Weights of a small transformer language model.
Size: 11 layers, width 256, 4 heads of 64, MLP 1536 GELU, 12.9M parameters.
MLP neurons of a small language model. Each row is named by its layer, matrix (down: output weights) and neuron, and shows model dimensions 0-127. Each number is 200 + 20 x the weight over its row's rms, rounded and kept within 0 to 999.
Before each neuron's rows, "fires before" lists the tokens most often just after its 100 highest values on Wikipedia text that the model never trained on.

fires before: " "
L5.down55,226,170,192,204,189,215,220,206,189,211,179,198,186,200,199,221,186,200,220,202,222,184,168,199,193,199,213,228,219,194,230,194,205,208,204,193,196,209,201,201,244,175,174,211,211,214,231,204,192,202,170,207,223,200,192,200,206,212,187,213,219,200,186,170,163,220,244,180,246,160,191,171,180,203,172,199,192,194,235,159,241,188,233,229,202,196,167,216,202,198,227,180,224,191,200,218,204,187,216,220,180,190,205,160,175,169,211,198,207,195,167,182,232,217,202,157,216,196,198,233,206,224,165,216,186,178,217,212

fires before: "3", "4", "23"
L8.down345,202,205,182,177,231,196,163,199,205,188,165,217,213,196,212,198,190,192,177,197,201,174,222,192,166,174,193,183,208,177,204,210,183,208,168,201,208,177,235,197,164,198,184,228,215,156,203,174,235,212,200,195,177,229,193,185,199,201,179,156,215,202,198,222,157,198,213,186,190,218,247,195,207,200,186,176,194,191,192,209,182,248,170,199,251,165,176,181,217,182,206,222,212,177,182,204,209,193,223,207,176,188,210,198,210,181,174,222,199,243,210,217,222,193,196,198,154,225,204,229,186,224,208,201,222,245,223,176

fires before: "4", "3", "5", "2"
L5.down1404,184,205,212,198,241,198,175,213,205,201,197,217,188,175,167,218,184,211,202,219,193,190,191,192,195,193,206,195,222,165,199,228,199,210,193,195,177,203,215,159,225,230,176,222,173,204,213,163,190,232,253,195,192,221,186,204,217,188,205,219,236,199,204,188,182,231,196,208,210,217,218,171,194,196,214,194,187,205,182,216,184,170,203,221,197,208,180,207,186,188,179,199,199,199,202,212,190,252,201,174,227,227,219,226,186,196,197,223,226,201,212,200,201,202,227,211,177,183,199,191,175,214,191,158,162,190,238,196

fires before: " |", ";"
L5.down1143,214,220,175,227,181,203,229,211,201,200,217,206,211,213,240,193,165,182,239,204,198,194,193,189,211,228,192,211,193,227,186,189,217,214,207,195,189,210,184,211,172,174,214,166,204,185,176,218,170,205,251,205,207,207,165,228,214,227,181,205,205,173,162,226,214,175,198,175,209,240,222,207,180,209,182,207,158,218,192,200,183,232,206,173,188,208,204,194,244,251,226,202,199,200,161,199,222,219,197,195,159,187,219,186,219,194,196,180,227,201,187,190,202,232,234,212,211,202,177,186,211,192,187,199,211,208,227,202

fires before: " ", "),"
L8.down1456,210,192,220,210,194,226,198,180,204,197,182,240,203,189,192,234,196,166,188,209,225,205,210,200,193,198,226,162,212,191,201,189,186,225,186,178,196,189,216,213,201,208,183,217,229,190,182,203,191,188,159,207,183,182,202,180,199,205,202,199,194,156,212,204,161,174,226,217,152,196,221,194,229,192,217,214,192,198,194,170,188,219,218,183,225,171,204,203,225,198,178,189,146,221,173,227,187,237,180,202,218,180,247,206,187,204,195,171,166,237,220,189,194,191,245,195,219,235,229,179,174,218,182,198,216,195,202,224

fires before: " |", ",", ":", " |\n", "\n", "."
L3.down62,206,183,148,177,219,164,187,211,194,241,184,187,191,194,221,201,177,212,178,217,228,161,190,205,205,206,192,206,227,219,179,184,223,220,212,242,211,216,222,169,189,217,221,207,173,182,214,184,202,193,196,219,203,195,188,186,214,192,205,198,196,164,204,223,209,175,171,209,228,232,211,193,200,228,233,206,183,199,186,214,208,198,196,220,197,216,218,193,210,205,209,169,230,226,212,209,211,225,198,184,213,224,205,184,216,190,181,162,196,215,204,185,194,209,213,176,227,223,181,176,198,194,190,215,191,192,191,169

fires before: "0", "1", "2", "3", "4"
L8.down1102,249,191,181,216,186,175,221,138,189,229,204,207,182,214,160,171,194,212,245,223,180,195,167,198,186,199,218,189,204,209,196,204,206,201,216,174,222,221,198,190,165,205,177,171,208,204,194,194,212,185,209,217,167,202,201,189,194,208,218,204,218,199,216,205,216,173,208,225,230,217,175,196,189,185,228,199,209,218,235,178,199,177,203,220,196,201,182,194,196,192,227,164,218,197,220,184,178,201,186,172,199,196,209,190,201,196,212,165,168,218,212,208,180,211,204,160,202,215,216,204,209,187,240,184,188,187,197,180

fires before: ",", " "
L5.down449,194,199,208,210,197,223,209,231,195,248,238,191,186,200,158,179,198,199,212,197,230,221,168,203,195,183,196,200,231,239,209,187,214,218,223,201,218,208,166,205,190,169,202,226,217,212,191,210,165,167,177,167,215,175,191,181,229,193,170,236,188,199,209,226,207,199,240,202,181,242,207,203,225,207,182,192,194,221,177,221,234,183,214,169,218,206,224,182,156,195,201,174,168,216,209,209,192,218,187,214,212,211,255,229,201,215,181,200,190,188,143,181,188,182,218,200,207,186,191,178,205,179,165,195,199,176,227,191

fires before: " |", "–", " to", ";", "|"
L3.down32,220,177,211,203,207,207,147,170,184,210,195,194,231,189,254,239,211,217,145,211,172,231,194,193,204,199,208,217,194,185,208,237,189,193,182,192,205,161,218,188,227,184,205,202,219,166,226,165,177,185,202,221,211,179,190,198,205,212,197,227,205,185,205,233,193,213,201,221,178,249,212,156,207,222,207,202,217,226,186,165,188,187,183,214,182,178,190,148,183,169,225,191,197,186,230,210,231,224,246,209,224,214,180,197,192,212,198,212,204,195,196,215,211,184,220,176,201,205,230,220,222,175,231,217,206,183,175,196

fires before: " |", ";"
L8.down147,194,198,232,159,201,205,208,146,165,201,192,188,191,196,200,184,223,194,188,208,213,163,230,196,191,177,206,228,203,199,186,175,193,202,184,217,201,206,235,193,237,157,227,235,181,151,218,205,218,211,219,213,209,196,232,191,199,236,159,176,167,199,199,197,167,221,212,191,215,180,197,196,208,204,175,235,188,219,202,192,227,189,174,187,172,201,216,188,201,214,176,203,197,183,198,213,198,157,167,198,205,183,202,205,211,200,183,184,178,212,186,190,192,188,220,198,213,166,187,154,220,185,197,205,209,160,198,189

fires before: "6", "5", "7", "ut"
L8.down838,236,196,186,234,181,223,196,202,213,244,196,211,192,176,178,202,162,228,207,194,245,176,204,199,174,151,186,169,204,217,197,208,227,186,210,188,190,217,186,196,179,189,203,213,183,220,218,171,234,204,238,172,208,215,186,174,193,200,172,213,197,203,193,209,193,174,206,192,199,217,223,248,231,168,208,209,197,243,220,218,193,242,190,214,164,219,185,192,205,195,196,167,197,199,198,215,154,193,212,195,199,213,155,161,191,189,204,210,219,195,238,200,213,210,187,202,161,217,220,182,229,132,221,174,204,201,205,151

fires before: "3", "9", "8", "1", "5", "6"
L8.down306,184,189,223,239,201,201,221,223,184,210,192,228,176,202,182,228,204,199,206,206,246,187,207,181,214,219,214,207,217,210,217,218,215,176,194,190,191,186,203,181,217,207,177,178,184,216,186,163,176,202,176,217,199,203,221,226,194,195,192,241,262,217,223,212,205,139,175,201,192,178,229,194,264,196,246,196,197,194,213,188,219,204,223,142,201,248,200,238,202,197,221,217,212,183,188,179,197,186,187,217,201,192,173,191,193,204,154,199,190,202,185,189,193,182,185,220,200,216,213,204,181,197,222,188,229,206,213,242

fires before: " the", "s", " a", " to", " him", "ed"
L5.down363,206,204,176,220,165,213,211,231,204,235,186,205,177,222,204,148,189,190,197,194,198,208,192,225,193,219,226,152,225,231,155,162,217,210,219,213,214,195,167,195,195,193,183,184,213,183,171,209,202,148,179,227,223,177,196,256,217,211,185,202,186,219,213,184,184,209,228,204,205,214,177,169,231,206,193,193,191,214,213,200,191,205,219,218,180,180,205,196,198,175,232,210,250,187,264,208,212,186,218,204,203,167,216,229,221,186,186,167,221,191,210,199,184,208,166,213,190,218,199,175,192,190,206,178,193,202,201,180

fires before: " of", ",", " in", ".", " "
L5.down1326,187,191,190,222,213,195,213,213,191,198,179,187,187,201,235,193,191,192,195,193,181,172,184,227,233,217,162,208,178,205,211,234,231,245,210,206,194,202,203,235,198,154,205,232,214,193,183,212,223,232,194,182,182,198,188,207,177,186,176,171,221,197,201,159,166,192,180,188,189,224,234,198,215,217,200,185,203,213,183,204,207,248,177,208,201,196,178,189,188,209,245,183,222,200,180,205,199,176,186,238,203,205,164,202,168,160,214,215,194,207,201,229,214,192,208,218,166,203,181,204,208,203,217,176,185,199,215,193

fires before: "201", "202", "199", "200", "197", "a"
L5.down535,203,224,212,208,236,194,218,183,205,178,196,211,206,213,200,193,178,235,238,168,228,159,203,196,211,208,228,158,194,162,170,233,186,172,226,213,216,180,199,186,237,224,190,177,217,195,230,201,195,216,211,221,201,205,246,181,167,213,200,202,235,195,195,185,199,158,198,201,232,182,218,233,203,191,198,184,177,172,183,201,200,196,197,217,194,166,201,184,199,204,185,190,200,224,208,183,216,169,207,218,207,219,189,175,213,196,231,201,246,174,188,207,198,193,206,159,221,157,219,240,175,214,209,160,205,200,170,165

fires before: "4", "6", "5", "7", "8"
L5.down576,209,186,170,200,172,199,190,175,211,205,247,203,258,189,141,191,173,223,176,232,199,204,177,205,229,169,212,174,226,190,192,192,160,182,218,177,210,187,206,199,212,222,195,196,198,222,209,194,181,195,203,214,219,221,143,192,174,214,204,195,209,197,226,208,197,226,205,211,218,223,201,220,185,216,208,168,191,193,177,174,196,214,221,203,207,166,182,194,247,206,199,210,190,174,232,191,214,208,206,190,193,238,203,194,138,189,197,186,209,167,216,198,199,197,194,169,227,209,191,186,215,187,242,215,211,194,240,204

fires before: " |", "0", ")", " "
L3.down424,185,231,199,194,206,189,227,207,189,178,176,204,208,186,203,177,181,196,218,196,211,204,170,221,160,228,229,238,191,223,144,197,196,218,217,192,187,204,223,207,217,209,220,217,160,146,213,200,219,213,211,211,185,215,205,185,204,220,212,191,216,189,208,216,212,214,181,181,213,204,212,252,197,165,219,205,186,201,215,177,207,244,184,217,184,177,203,199,182,234,201,202,201,170,195,202,219,191,170,177,200,188,173,240,224,190,204,205,170,200,212,186,191,172,202,214,215,161,185,206,175,172,172,178,209,177,216,159

fires before: "|"
L8.down1220,205,201,210,221,189,178,206,216,219,194,216,198,178,196,244,206,188,210,217,203,177,197,191,176,171,213,168,207,242,198,207,219,198,202,220,212,244,213,202,202,195,238,169,170,216,225,188,190,218,222,211,201,220,187,235,209,238,189,191,213,182,187,220,203,209,205,202,199,173,215,194,196,209,209,175,198,162,205,241,181,212,188,211,213,224,184,229,207,179,211,209,205,201,204,207,175,183,246,186,169,177,228,194,195,205,189,172,209,199,220,214,161,214,215,205,202,190,234,194,220,204,209,190,212,178,204,200,231

fires before: "|", "ended", "ers", "ra", "ent"
L5.down1452,195,207,238,212,199,200,213,202,232,191,197,196,239,208,192,192,190,211,169,189,191,171,215,188,181,204,197,209,202,197,200,208,218,196,230,233,218,218,228,182,174,196,233,161,198,161,214,199,221,173,182,176,164,211,236,202,197,176,197,219,209,222,199,193,236,181,202,188,213,195,216,204,212,208,188,200,184,218,207,209,174,213,220,220,216,181,219,159,188,185,192,200,175,215,222,203,213,217,174,181,203,214,193,221,224,215,211,206,193,212,200,181,203,176,212,174,210,168,241,235,172,250,179,208,201,211,226,157

fires before: " He", " It", " In", " A", " The"
L5.down480,174,223,220,211,219,202,176,195,203,193,210,187,233,233,203,154,214,180,212,213,170,185,209,164,225,155,200,176,164,183,202,202,204,169,199,176,220,197,191,177,213,183,206,221,175,215,206,217,184,210,187,197,208,227,187,209,233,203,190,222,189,176,209,217,178,213,167,234,206,206,176,184,218,186,186,196,194,176,180,207,213,192,204,246,178,191,239,194,212,177,224,243,192,230,165,225,208,184,225,222,207,200,190,172,206,214,208,157,178,215,212,226,185,202,214,189,184,180,209,181,191,214,174,162,204,210,201,171

fires before: " the", " The"
L5.down325,205,207,222,154,188,213,170,198,203,189,199,241,214,183,161,222,205,214,172,165,180,184,191,190,181,166,207,184,206,219,171,200,218,219,228,198,214,214,184,169,184,200,192,211,198,233,235,207,180,225,181,184,203,211,207,199,211,213,213,175,171,196,183,168,201,203,216,195,199,215,217,176,217,182,224,170,220,207,197,211,167,211,192,203,205,222,255,226,162,198,230,192,174,211,173,213,221,179,229,215,187,217,199,202,207,239,187,197,201,208,201,191,221,199,227,212,198,183,157,226,220,174,187,218,180,218,210,192

fires before: "201", "200", "199", "198", "202"
L3.down439,187,183,204,217,155,190,222,229,212,150,187,239,226,226,197,202,201,196,225,217,196,203,225,213,201,203,181,196,179,175,182,201,205,177,207,213,180,203,216,206,196,201,231,201,192,212,194,207,219,180,246,186,239,217,205,220,205,185,195,199,211,167,163,221,191,215,174,189,198,193,206,166,150,197,209,149,226,201,204,219,205,215,194,205,204,213,186,214,197,229,180,194,214,201,187,193,215,184,176,203,178,180,225,225,217,164,235,193,206,215,229,173,191,195,204,225,211,174,210,227,220,206,175,190,208,172,217,167

fires before: " |", " |\n", "SA", "v"
L5.down462,202,169,171,199,160,194,228,200,194,202,186,213,208,178,223,214,221,218,218,212,223,197,184,195,170,217,229,207,192,181,217,192,180,177,172,256,186,199,201,160,188,198,192,189,169,192,196,194,198,189,201,209,195,197,216,168,238,199,213,224,210,162,214,191,195,193,220,202,204,230,190,190,215,207,224,184,202,211,190,210,208,198,167,175,216,193,184,200,189,205,198,235,194,264,184,219,178,211,201,218,203,189,216,227,196,200,203,201,203,179,222,205,202,206,221,221,217,195,202,213,188,204,202,216,209,217,174,211

fires before: " |", "0", ";", " ", "3"
L3.down1451,173,188,182,217,215,195,220,210,179,213,222,155,172,194,165,246,218,179,196,192,181,201,186,181,217,193,203,156,227,186,200,187,231,180,212,194,215,243,167,181,210,200,205,181,178,188,209,210,148,212,179,202,214,187,193,185,219,199,213,207,193,196,215,226,209,211,215,226,166,207,196,229,205,213,231,217,207,212,207,197,204,204,227,240,177,185,181,210,189,204,235,184,196,211,200,217,213,186,185,194,201,177,202,208,196,236,193,236,217,198,208,201,189,194,254,187,231,169,201,189,220,195,229,157,186,193,231,193

fires before: "201", ",", " of", "200", "ing", "s"
L8.down1108,233,185,207,214,171,211,199,196,225,190,238,203,196,199,203,195,221,250,223,185,210,196,165,186,197,218,213,208,175,186,193,199,215,210,219,208,166,241,199,176,244,166,204,193,163,206,229,173,224,184,206,175,155,193,162,204,193,192,171,197,214,202,170,235,209,202,195,180,170,186,201,204,192,189,180,240,215,224,205,185,189,192,199,186,184,173,189,202,212,218,201,203,173,231,230,221,179,227,211,194,182,216,163,206,198,180,177,183,191,157,231,204,174,199,172,188,213,201,199,196,240,251,185,189,213,169,208,202

fires before: " ", " |", "1", "2"
L3.down911,226,213,213,186,243,172,169,245,161,159,201,213,192,198,217,200,185,205,224,201,199,208,198,216,194,199,194,216,222,196,184,198,163,187,228,166,215,213,231,209,211,164,233,192,177,183,206,202,189,209,204,211,186,200,176,220,197,195,217,226,218,221,184,190,197,191,230,218,187,184,196,174,218,204,185,191,209,176,215,188,176,192,240,196,200,207,223,220,195,201,218,213,178,178,192,235,198,219,187,186,158,219,189,164,164,198,212,192,209,192,179,222,208,185,185,228,183,195,225,216,194,182,179,190,238,174,193,202

fires before: "7", "8", "6", "5", "3"
L8.down1267,192,187,181,185,201,194,178,198,203,182,198,216,204,177,177,208,225,181,231,209,223,198,199,186,206,165,207,206,211,226,182,197,226,189,199,169,229,186,223,219,196,201,192,189,247,201,203,206,200,231,202,238,230,183,214,203,263,202,213,173,201,184,207,187,227,176,180,183,225,178,237,201,148,231,218,202,210,192,223,176,176,223,190,177,210,214,182,179,188,196,165,201,214,246,192,223,195,190,214,186,194,211,189,175,200,226,215,185,229,230,220,206,248,172,182,192,205,186,171,179,198,198,217,223,197,207,178,223

fires before: "1", "3", "0", "2", "4", "8"
L7.down1432,213,230,173,177,179,211,196,186,210,161,204,187,187,192,186,211,219,213,198,211,214,182,250,219,205,195,244,235,241,215,234,223,193,171,219,196,196,201,193,154,180,225,180,190,231,202,197,216,208,186,177,187,185,175,210,205,195,226,236,226,192,174,173,200,229,199,185,209,171,204,220,176,235,195,238,206,212,186,179,162,184,195,206,159,216,192,228,189,218,170,192,195,185,189,150,199,191,234,223,227,248,197,199,203,202,247,196,178,204,151,212,172,195,212,206,211,195,217,212,198,205,207,203,195,204,218,216,230

fires before: "–", "\n", " to", " –", ":", " |"
L7.down661,199,175,192,220,190,224,199,206,208,218,181,178,189,180,223,196,187,223,165,226,189,218,231,200,192,221,194,196,204,205,221,199,230,158,174,216,205,180,186,206,189,194,190,177,211,209,180,206,185,186,263,212,186,251,182,211,204,203,200,195,195,211,195,181,177,194,196,198,204,200,193,178,195,239,203,166,175,195,185,175,197,156,223,219,211,173,200,175,204,192,179,248,178,184,192,224,196,184,214,189,191,170,176,216,182,236,221,183,199,197,220,210,156,216,196,179,180,197,222,176,194,199,206,186,201,196,223,239

fires before: " (", " is", "cept"
L8.down1452,216,194,227,156,216,238,221,212,195,166,197,209,187,205,214,222,209,205,179,182,207,196,211,193,223,190,192,257,195,235,215,203,169,189,179,164,196,177,224,202,190,204,183,212,226,209,186,194,183,219,204,176,205,176,191,211,170,206,224,198,188,176,195,184,209,203,199,215,149,204,191,175,207,180,181,212,194,205,234,245,187,189,205,210,203,177,211,229,212,203,199,175,204,206,196,188,201,223,199,171,194,223,213,193,179,152,195,212,167,220,237,223,210,191,194,204,205,205,198,188,214,178,185,210,191,229,199,212

fires before: " as", "8", "7", "i"
L7.down211,191,216,198,214,231,183,197,235,197,175,219,198,181,173,219,221,201,186,178,205,223,202,245,191,187,221,231,177,216,214,250,202,205,234,183,217,173,177,208,204,183,176,211,180,208,200,183,203,190,213,210,200,213,218,193,198,203,199,194,201,212,149,216,182,202,161,182,213,221,222,209,213,224,202,195,234,176,183,179,191,186,204,171,185,168,200,203,217,202,208,187,214,218,206,215,204,177,191,207,205,238,214,205,227,171,208,211,191,164,185,181,233,222,177,197,211,191,231,201,225,198,220,220,227,163,218,211,185

fires before: "201", "200", "202", "199", " July"
L7.down1143,183,214,205,200,219,197,226,191,204,206,193,180,193,187,224,185,198,218,223,219,203,179,200,212,196,229,217,201,206,204,225,204,176,200,228,211,209,194,211,201,210,228,202,188,199,222,200,215,205,215,182,237,167,205,223,179,188,190,211,209,167,224,134,192,204,220,175,161,233,247,206,192,204,197,176,176,177,225,189,161,173,159,182,222,182,166,195,216,278,198,220,214,212,215,178,188,195,186,215,171,216,205,212,211,170,192,180,192,187,214,225,225,197,160,192,201,223,238,192,205,193,206,219,182,186,216,161,168

fires before: "4", "8", "7", "3", "2"
L8.down1512,192,231,198,184,211,213,181,190,206,166,205,190,194,201,184,184,192,179,212,187,209,195,192,161,193,227,209,217,179,178,193,226,198,184,220,227,168,207,191,212,198,222,213,210,199,203,191,173,210,187,179,204,210,196,234,194,208,195,194,189,194,187,181,221,192,215,180,192,212,179,198,224,219,156,192,196,222,205,212,214,216,186,201,136,214,229,243,202,195,196,203,224,188,223,222,184,256,165,196,237,227,158,219,231,190,221,168,225,181,232,174,230,169,192,207,196,229,201,215,207,177,208,205,219,207,177,233,198

fires before: " |\n", " |", " |\n\n"
L8.down1490,192,192,199,214,199,210,211,177,192,187,191,195,183,230,167,188,197,208,207,183,193,209,216,215,172,207,160,214,205,165,206,178,176,186,207,219,188,217,225,211,228,196,166,209,214,197,211,177,195,185,181,199,234,192,180,210,171,185,189,207,188,201,199,197,224,237,208,196,212,210,208,204,150,209,186,161,209,205,208,210,197,193,184,162,212,190,219,208,188,199,182,238,149,223,187,195,171,185,197,183,186,207,200,218,192,195,224,225,169,241,189,200,211,198,234,198,232,223,181,194,185,230,223,198,170,207,190,218

fires before: " ", " the", " March", " October"
L8.down638,229,183,203,198,232,175,219,243,202,207,189,214,219,201,202,185,235,175,186,183,201,191,213,218,195,160,210,210,216,232,179,175,200,250,224,169,198,215,180,243,255,192,183,189,225,175,223,210,171,156,187,220,197,194,198,176,181,179,196,222,197,183,184,201,238,169,200,188,214,193,184,220,191,214,200,179,198,193,231,178,198,189,252,204,203,193,209,211,191,187,198,205,204,191,173,211,208,188,163,227,212,181,189,238,214,200,198,174,211,189,223,182,185,209,243,186,212,203,219,202,190,227,210,229,209,192,209,197

fires before: " "
L8.down813,200,194,220,190,167,204,204,214,226,229,193,223,184,178,186,208,197,222,200,202,220,175,202,181,206,204,233,185,198,213,178,215,230,202,227,165,207,176,170,214,177,201,218,210,245,214,167,225,207,181,239,185,218,208,186,173,198,208,175,202,210,220,192,213,199,208,197,180,186,193,202,157,158,222,228,195,191,172,176,196,215,165,184,188,202,202,209,206,237,212,181,215,206,208,227,189,216,216,150,169,198,256,200,223,210,215,205,173,164,208,191,205,194,210,210,199,205,203,179,204,197,234,182,205,213,257,207,229

fires before: ")\n", "\n", " |", " |\n", " ("
L5.down51,228,195,224,205,189,193,200,215,221,194,168,208,198,196,218,220,196,220,201,225,160,217,219,207,192,218,177,202,186,188,168,203,194,214,185,211,196,209,198,233,165,179,167,185,181,183,186,224,184,211,194,194,227,188,181,215,206,207,202,184,203,194,175,191,196,162,211,211,174,197,192,238,201,184,209,190,252,186,198,198,144,184,189,177,216,204,262,240,174,229,203,210,194,221,221,210,201,194,179,189,217,207,207,205,180,207,246,180,211,162,191,204,205,198,213,207,172,217,208,198,196,197,150,202,191,168,237,229

fires before: " |", " |\n"
L7.down1438,163,190,204,218,200,190,197,187,214,215,196,240,203,236,212,191,214,227,231,195,212,186,211,203,207,200,187,186,219,186,225,232,225,178,224,220,205,198,162,210,198,228,178,186,173,172,197,228,238,188,208,233,170,203,193,214,180,228,207,197,163,150,191,219,185,195,195,204,196,195,207,188,232,202,223,229,160,175,184,215,200,220,216,227,186,243,206,161,180,223,219,181,212,214,214,184,200,180,224,177,184,173,174,239,201,178,190,187,216,172,181,219,204,196,195,241,179,208,198,213,208,199,171,226,167,221,208,182

fires before: "4", "1", "0", "3", "5", "2"
L8.down527,214,178,190,211,196,216,185,183,210,221,202,198,214,195,199,209,239,227,246,191,192,187,209,191,165,194,197,225,166,193,201,207,218,193,219,216,220,176,226,163,207,244,207,205,214,212,185,184,195,224,197,227,221,188,168,179,222,181,189,188,183,189,215,151,233,218,191,181,197,196,197,207,236,191,221,205,211,162,180,205,174,253,224,186,195,200,194,209,211,166,218,170,180,224,214,183,188,216,178,204,214,191,185,215,189,213,203,209,232,186,207,213,183,230,205,173,202,198,197,233,183,179,196,202,212,165,187,216

fires before: " with", " to", " the", "8", "7"
L7.down1421,202,223,175,226,201,205,206,180,226,178,205,213,185,184,221,201,173,192,206,199,232,198,231,195,206,221,206,232,229,225,181,186,215,191,196,200,175,174,245,198,204,219,207,199,187,218,193,211,195,171,196,244,215,198,193,166,210,216,204,189,211,241,214,190,182,210,192,188,213,169,199,156,173,196,218,203,263,196,201,226,193,215,205,219,251,193,172,223,191,182,224,213,195,191,187,173,182,191,189,203,197,195,189,247,198,155,241,182,189,207,213,189,165,231,165,198,216,212,206,182,218,211,194,200,200,179,224,179

fires before: " ", "0", " |", " |\n"
L3.down1516,194,204,201,223,239,202,186,225,172,200,219,191,222,188,184,182,162,192,228,161,182,187,178,198,193,173,197,178,210,213,199,199,164,210,223,183,199,188,214,170,229,178,189,184,222,223,188,220,193,176,214,206,215,156,163,196,217,153,178,182,182,260,240,212,224,211,207,201,165,217,191,213,199,199,184,223,216,230,194,213,172,255,202,180,205,185,181,201,237,217,172,193,208,213,184,187,213,194,207,173,200,177,192,207,180,182,173,208,206,191,205,196,221,227,187,219,177,211,167,211,183,181,217,194,193,167,201,201

fires before: ";", "\n", ",", "\n\n", " ", "."
L8.down105,204,183,183,212,191,228,192,212,179,185,212,189,194,152,215,190,250,200,198,188,173,218,188,205,202,206,181,190,192,208,186,179,185,191,206,184,225,175,199,193,208,217,225,214,203,222,197,193,202,222,196,217,197,181,224,146,217,150,239,156,180,190,217,199,212,212,204,230,217,207,240,200,206,203,177,216,214,197,195,195,181,193,203,160,182,189,203,188,208,212,213,189,204,174,207,213,205,217,182,203,179,187,179,198,161,205,183,194,175,193,182,171,211,252,242,183,197,169,212,187,227,248,190,223,210,212,214,214

fires before: "8", "0", "1", "7", "3", "5"
L8.down123,203,209,162,196,188,215,185,198,215,200,216,177,203,182,222,234,229,221,210,140,211,176,198,197,174,229,195,221,201,193,228,171,204,221,201,200,183,211,191,186,191,218,166,203,225,197,183,220,172,263,211,212,216,207,172,205,206,193,199,203,174,181,190,231,154,186,221,223,168,181,210,206,251,194,203,207,205,221,207,187,216,202,193,164,198,189,177,254,204,165,190,188,179,169,201,213,205,225,180,186,193,194,196,203,175,210,223,229,205,215,198,187,208,200,186,200,204,190,208,188,168,193,233,215,193,199,195,228

fires before: "3", "2", "4", "1", "6", "5"
L8.down1175,186,189,178,190,204,228,168,228,184,201,196,205,195,179,197,205,208,211,225,186,178,172,191,217,200,195,253,208,185,209,185,207,181,219,149,219,227,178,168,169,182,210,199,215,207,187,188,174,228,220,194,205,226,195,203,201,187,207,186,238,186,216,189,188,192,190,190,221,230,198,191,157,181,207,209,215,195,247,172,192,163,259,200,172,176,220,250,198,231,236,194,211,205,187,200,222,196,173,238,172,209,166,203,214,189,173,212,187,188,218,198,188,222,234,201,193,201,225,153,196,172,215,203,182,222,196,221,213

fires before: " the", " which", "and"
L5.down1048,232,169,200,196,221,202,199,183,191,202,182,199,248,245,202,193,194,211,168,236,205,175,204,195,213,204,203,200,230,197,230,186,202,213,168,212,214,217,206,223,170,204,209,195,223,212,227,209,192,163,187,205,199,168,213,193,184,169,217,195,219,201,232,166,231,218,191,193,165,226,200,198,213,195,180,173,184,199,174,198,174,222,190,205,184,204,230,198,222,203,196,194,212,155,183,215,205,186,222,218,249,188,220,205,194,223,186,214,196,173,210,235,178,178,210,248,175,212,199,213,249,156,195,173,188,198,215,220

fires before: " ", "h"
L3.down1153,209,209,211,197,188,179,186,215,183,178,205,183,209,209,184,184,199,189,239,251,204,228,170,202,226,175,195,202,185,195,199,199,175,190,182,219,164,147,219,197,189,210,233,201,206,221,199,196,166,216,201,232,184,202,233,189,233,197,195,212,230,180,205,195,233,184,205,231,204,201,210,220,215,169,202,194,183,201,183,177,172,185,204,199,158,213,181,220,236,185,231,184,222,188,224,185,214,185,199,206,209,206,188,170,184,180,195,157,206,199,239,209,183,164,206,232,178,210,188,229,218,206,202,201,242,174,182,200

fires before: " ", ",", " to"
L8.down260,203,183,218,180,206,207,187,206,157,206,185,194,204,185,192,179,178,173,170,232,217,217,220,179,203,207,217,207,198,194,156,200,212,197,175,201,203,195,206,216,216,200,213,190,186,171,174,218,195,178,219,193,193,158,219,189,206,199,214,208,211,236,179,197,208,227,199,187,199,225,237,185,166,217,210,232,195,180,203,197,189,185,187,190,183,194,193,208,264,209,203,194,248,201,184,178,229,224,166,213,193,213,183,187,225,204,173,180,209,226,218,191,216,209,188,195,203,189,216,183,170,201,187,191,193,189,180,183